MLP neurons of a small language model. Each row is named by its layer, matrix (up: input weights) and neuron, and shows model dimensions 48-143. Each number is 50 + 15 x the weight over its row's rms, rounded and kept within 0 to 99.
After each neuron's rows, "fires on" lists the tokens most often at its 100 highest values on Wikipedia text that the model never trained on.

L4.up305:41 65 61 51 59 51 43 51 58 61 60 54 39 28 28 72 45 58 28 56 48 32 36 56 70 54 55 41 28 42 49 38 37 64 40 60 44 32 72 64 40 59 35 56 47 42 51 63 39 49 53 72 63 90 40 49 69 59 42 51 61 72 58 62 53 41 49 43 41 50 52 72 69 84 47 42 36 62 76 58 28 65 59 50 34 47 75 96 59 40 41 42 23 66 52 75
fires on: "il", " ", "ston", "per"

L4.up615:59 63 30 56 60 49 29 39 29 55 33 71 55 52 41 61 49 47 42 42 49 46 41 52 65 44 44 65 55 68 39 30 65 80 75 41 60 27 70 56 47 33 62 53 52 27 59 44 45 49 24 81 62 50 73 55 44 57 75 77 46 40 33 18 41 78 47 50 54 27 16 50 42 37 65 67 37 50 23 49 48 68 44 40 66 85 57 46 46 73 71 47 63 43 51 55
fires on: "oc", "c", "5", "um", "7", "9"

L4.up336:46 79 32 45 51 41 52 30 49 67 55 64 39 66 19 47 37 67 55 71 08 41 67 52 81 32 58 63 47 55 63 66 51 57 48 35 44 29 49 61 39 51 70 74 47 63 50 58 40 60 45 64 40 45 47 19 64 33 56 29 48 80 17 39 44 77 56 32 52 56 25 33 73 66 73 73 27 57 44 89 54 52 41 39 43 72 65 48 18 49 45 24 57 51 64 55
fires on: " music", ".", "4", "6", "7", "3"

L4.up163:74 23 64 62 91 72 45 53 37 36 49 60 67 49 40 44 77 40 45 63 57 58 74 51 54 52 46 47 42 85 40 55 45 68 26 29 59 29 62 58 33 41 51 48 83 29 66 50 49 30 70 41 36 99 52 40 59 64 39 41 64 32 61 68 31 43 44 52 40 30 65 61 30 47 40 55 63 50 43 50 42 51 38 42 68 52 45 66 62 40 43 56 20 36 77 53
fires on: " |", "ir", "ib", "j", "ic", "r"

L4.up144:51 56 62 38 64 33 44 49 42 36 28 36 67 50 37 76 22 64 53 37 29 30 26 36 51 51 40 39 45 46 50 26 66 38 31 31 46 46 60 63 52 49 17 78 72 55 70 48 48 38 53 58 30 45 52 43 64 54 41 46 75 63 55 66 26 71 32 39 68 46 41 54 61 42 74 76 71 56 35 53 19 50 47 28 52 76 42 37 49 69 50 58 33 65 45 89
fires on: " of", "os", " dr", "pl", " s"

L4.up602:78 40 50 68 37 53 35 53 66 42 78 72 40 42 41 36 86 37 25 70 59 58 45 61 30 54 46 32 51 50 65 43 73 16 34 40 29 46 48 52 69 71 45 38 51 62 67 61 43 72 47 45 63 66 51 51 54 15 44 34 35 38 45 41 30 58 57 59 54 25 62 54 58 61 64 53 45 60 55 53 46 61 53 08 65 57 59 46 61 48 49 36 38 56 42 42
fires on: " ", " m", "ort"

L4.up319:42 45 64 62 30 51 46 58 58 34 63 47 55 46 44 70 68 60 37 38 45 70 68 50 24 52 58 50 22 34 61 59 70 69 28 15 44 47 49 45 48 75 38 50 48 45 34 48 68 68 34 51 48 71 41 51 80 38 03 45 39 53 50 51 57 55 65 77 42 29 69 54 74 33 61 68 08 59 46 48 48 33 50 34 43 70 28 61 67 55 45 31 59 61 46 53
fires on: " Roy", "-", " /", " Or", " Pro", "."

L4.up508:44 60 42 49 43 43 45 99 67 48 57 71 38 24 60 53 22 40 83 54 48 45 80 63 87 45 37 68 32 43 41 51 65 38 57 42 59 60 28 44 72 53 36 52 71 33 53 48 45 30 18 78 33 78 32 61 43 50 57 43 45 26 59 44 20 61 50 57 45 56 53 46 58 51 45 45 49 30 47 45 45 59 42 48 50 48 49 72 48 52 43 47 64 60 61 86
fires on: " un", " Un", " York", "ual", " I"

L4.up576:54 55 35 81 19 28 52 73 46 58 35 55 40 63 63 59 37 46 99 35 50 60 27 47 50 61 28 49 46 72 63 58 54 72 58 49 50 71 47 26 51 47 63 50 36 16 32 64 47 40 32 50 49 61 68 41 61 38 56 55 68 31 52 45 25 42 55 41 63 63 41 34 49 49 30 71 52 74 20 49 53 43 25 45 53 49 47 30 36 44 43 64 68 47 58 50
fires on: " F", "\n", "if", "9", "5", " A"

L4.up575:58 60 30 44 44 44 51 71 80 39 66 85 07 51 31 27 52 72 51 46 36 33 53 27 46 43 47 55 49 60 66 51 61 39 39 63 46 85 29 50 68 44 61 45 45 62 49 40 58 63 53 60 76 39 46 40 45 65 55 77 56 41 46 53 59 51 60 50 50 55 39 43 52 83 84 56 76 63 34 65 55 58 40 56 38 54 35 65 42 38 55 68 49 44 53 51
fires on: "f", "ar", "at", "ch", "d"

L4.up572:73 18 70 46 48 33 24 51 52 70 28 68 33 31 31 59 60 28 34 63 73 49 50 71 67 43 57 49 61 89 42 54 66 68 74 35 56 32 39 63 60 57 60 50 87 44 49 61 46 61 36 79 50 44 76 34 33 43 59 53 35 49 64 23 43 63 61 30 50 43 45 63 18 51 26 57 31 72 43 51 34 75 39 41 61 42 31 42 99 48 71 46 60 52 47 81
fires on: " ", "c", " comp", " C", " ph"

L4.up317:48 45 56 73 69 48 62 21 53 32 56 52 49 43 27 54 39 26 44 54 58 46 64 41 54 82 45 65 10 73 56 56 30 49 44 52 51 37 49 64 27 52 23 19 34 38 61 52 52 44 99 52 26 48 63 65 92 31 58 75 43 44 49 36 33 61 30 47 44 45 47 54 56 74 52 36 39 47 63 35 61 38 36 54 72 63 51 67 69 74 50 49 44 53 17 51
fires on: " life", " present", " children", " cre", "aint", " educ"

L4.up603:59 41 70 58 52 56 65 52 54 12 20 65 21 63 55 57 55 32 53 48 48 25 30 60 57 59 53 60 69 72 55 61 38 76 34 64 60 54 52 52 57 61 54 44 53 65 46 52 51 55 56 58 22 46 88 47 71 49 18 74 65 32 67 51 34 56 34 25 50 33 41 39 34 53 32 54 47 67 69 99 32 38 50 52 18 70 20 42 47 40 57 60 45 68 47 44
fires on: "\n", " is", ")\n", " |\n", "l", " was"

L4.up212:49 35 45 71 43 27 57 42 29 48 45 30 51 45 46 36 58 48 50 47 22 56 37 28 50 57 44 68 40 62 64 66 61 42 65 45 54 39 68 93 54 45 70 54 94 52 72 50 27 32 66 30 12 23 83 38 74 45 27 46 45 64 47 47 39 78 63 36 35 69 36 71 51 39 54 39 73 46 58 52 97 55 45 56 46 61 43 67 57 35 53 33 47 49 47 57
fires on: " Ch", "ourn", "cl", "ch", "fl"

L4.up17:46 44 52 56 61 65 51 75 49 50 40 37 61 46 63 60 57 34 50 37 61 33 48 63 67 44 68 50 60 56 24 24 45 51 49 47 34 44 43 31 51 54 65 47 61 31 26 40 34 59 52 60 80 60 52 45 65 60 45 84 54 29 73 40 58 39 60 60 41 37 47 61 22 24 69 61 69 78 72 45 74 48 44 58 28 51 16 67 34 45 53 54 43 57 20 56
fires on: "el", "ad", "ll", "ut", "ug", "ol"

L4.up542:82 43 43 37 46 54 71 52 32 41 59 35 17 25 23 50 73 42 70 67 26 41 58 35 49 63 67 18 61 45 62 69 62 65 52 37 69 64 40 29 55 49 82 55 55 44 51 74 44 43 63 43 45 45 74 40 58 40 18 41 70 31 68 40 62 85 79 22 45 48 48 57 68 64 70 70 53 54 42 36 82 38 41 57 48 47 58 58 69 55 37 48 62 47 31 32
fires on: " two", "it", "ew", " three", "r"

L4.up384:63 54 58 77 59 68 43 62 63 56 47 52 48 56 29 53 50 43 63 19 18 33 42 44 35 54 46 54 65 52 49 62 77 32 52 15 34 84 63 64 46 41 38 56 18 38 46 53 49 37 61 45 57 60 80 48 51 73 24 63 56 57 52 63 54 46 36 52 45 51 55 40 80 50 65 46 47 62 77 55 48 48 57 08 50 29 48 40 45 76 28 41 44 67 52 39
fires on: " s", "os", " of", "it", ".", " L"

L4.up135:55 44 54 48 46 46 46 63 63 17 54 36 38 44 57 36 44 39 36 50 51 59 81 52 50 57 45 69 39 49 39 54 74 48 22 43 66 68 43 72 69 55 56 51 43 65 29 70 52 20 30 36 54 30 74 45 52 43 51 62 49 54 27 60 41 53 44 82 18 45 43 75 55 34 60 36 15 81 27 72 51 63 32 32 56 56 44 75 78 35 47 45 40 82 54 61
fires on: "or", "al", "uc", "our", "res", "ur"

L4.up552:46 52 54 70 27 64 19 65 46 48 70 67 28 47 60 49 36 14 50 48 27 54 41 38 18 96 26 32 61 62 50 48 43 47 38 48 61 69 26 34 64 63 60 71 80 36 52 57 43 56 41 38 37 70 49 40 88 57 54 78 39 54 46 52 33 56 51 32 25 60 57 42 51 56 29 53 33 63 27 58 47 56 29 35 57 52 49 56 73 85 61 25 51 48 53 46
fires on: " (", " \"", " [", "["

L4.up628:39 74 40 55 41 32 44 38 51 59 15 47 76 26 50 28 50 56 66 95 36 22 65 40 61 50 27 45 58 34 70 57 48 49 48 41 38 37 57 65 27 66 38 72 59 44 61 50 53 32 54 57 47 48 34 37 55 48 33 43 45 65 49 53 57 38 50 37 53 52 23 47 57 68 42 51 21 40 55 67 50 58 26 39 30 56 36 76 61 56 66 44 08 31 65 61
fires on: "s", "op", "rew", "t"

L4.up139:54 22 38 72 77 40 59 75 56 21 55 51 49 54 53 38 35 58 72 74 70 29 75 49 52 74 31 53 42 67 54 61 27 65 50 28 44 40 12 32 63 94 74 45 58 34 39 37 55 25 48 59 50 59 42 49 75 64 63 36 54 46 41 47 43 35 42 54 37 57 48 47 16 65 52 46 47 47 58 33 41 64 21 45 60 84 57 36 39 79 32 47 47 38 66 47
fires on: "u", "j", "p", "erm", "up"

L4.up400:40 43 50 55 46 14 26 39 41 53 34 58 63 31 44 60 53 60 39 44 38 41 58 48 44 58 41 45 40 48 55 50 27 55 46 60 62 21 50 42 29 24 60 56 88 59 69 51 52 43 46 52 51 68 47 45 76 51 55 39 76 54 41 65 35 58 64 20 36 43 40 34 43 45 33 88 48 67 37 77 77 47 56 55 79 85 72 69 58 75 62 57 46 59 57 49
fires on: "pl", "ens", " Pl", "r", "ic", "iew"

L4.up166:83 33 47 43 63 59 47 63 37 38 50 64 67 03 43 49 50 68 61 67 56 56 37 60 83 38 40 39 35 78 49 32 93 48 63 45 81 34 30 38 56 62 54 42 49 32 36 54 64 43 35 39 59 29 32 44 16 37 28 25 38 28 62 40 35 50 58 26 36 65 37 63 59 72 49 55 41 49 85 66 63 51 38 42 55 50 77 48 58 47 51 37 61 44 67 48
fires on: " com", " app", " App", "ub", "ong", "rib"

L4.up597:34 39 43 50 65 44 73 56 55 65 54 43 31 52 43 62 61 40 45 67 55 19 53 68 50 85 42 42 47 64 54 63 40 52 46 27 59 39 40 45 47 43 71 76 56 60 30 26 66 27 43 73 53 65 33 48 51 19 22 69 39 45 59 67 50 53 62 40 38 21 41 52 45 42 54 58 52 75 67 66 31 43 41 45 48 66 31 60 51 40 80 39 64 56 43 82
fires on: "ev", "is", "ann", "ov", "ok", "."

L4.up249:48 43 40 78 29 47 35 75 52 38 49 45 14 38 50 53 54 56 30 65 53 39 44 51 45 46 48 31 43 79 47 58 66 49 66 59 63 40 53 53 44 68 43 65 76 46 64 85 57 55 10 40 84 60 58 55 51 40 51 52 58 46 54 73 46 35 65 24 45 44 58 63 54 41 57 61 47 53 48 62 59 15 68 47 68 40 37 39 71 52 51 21 36 51 50 51
fires on: "–", " And", "ing", " ", "at"

L4.up541:52 61 86 53 47 62 54 39 62 55 47 33 47 64 46 63 58 58 35 47 27 65 44 46 34 36 38 64 44 61 70 40 43 37 22 52 44 71 68 60 61 69 57 77 53 52 53 64 68 36 46 89 23 73 46 39 50 28 60 56 54 39 71 44 47 32 54 40 43 62 46 54 82 50 49 58 51 64 46 71 60 54 47 13 63 46 38 54 56 58 55 15 19 45 54 34
fires on: " h", "at", "h", "ict", "hem"

L4.up377:71 62 32 60 40 33 51 20 47 57 80 59 51 48 42 62 44 62 24 31 55 35 68 54 43 62 61 42 25 58 58 53 24 39 48 45 60 55 42 72 54 60 19 76 60 46 42 54 35 45 40 55 19 69 68 42 59 38 64 23 52 76 33 24 52 55 49 46 48 63 33 79 68 52 54 52 62 32 57 41 59 67 45 50 60 55 56 48 51 78 57 29 68 66 33 46
fires on: " h", "h", " U", " N"

L4.up482:53 41 34 66 52 49 49 55 32 29 13 60 49 64 54 55 73 62 50 64 37 34 80 52 59 53 49 45 24 64 48 58 56 60 20 54 37 27 50 77 49 74 58 45 47 56 10 31 51 44 65 55 40 46 23 37 47 26 23 57 53 53 53 44 68 72 60 34 41 71 27 51 18 52 42 65 50 65 59 52 49 54 45 40 36 66 43 50 60 58 54 29 47 72 61 55
fires on: "an", "oss", " not", "n", "am", "or"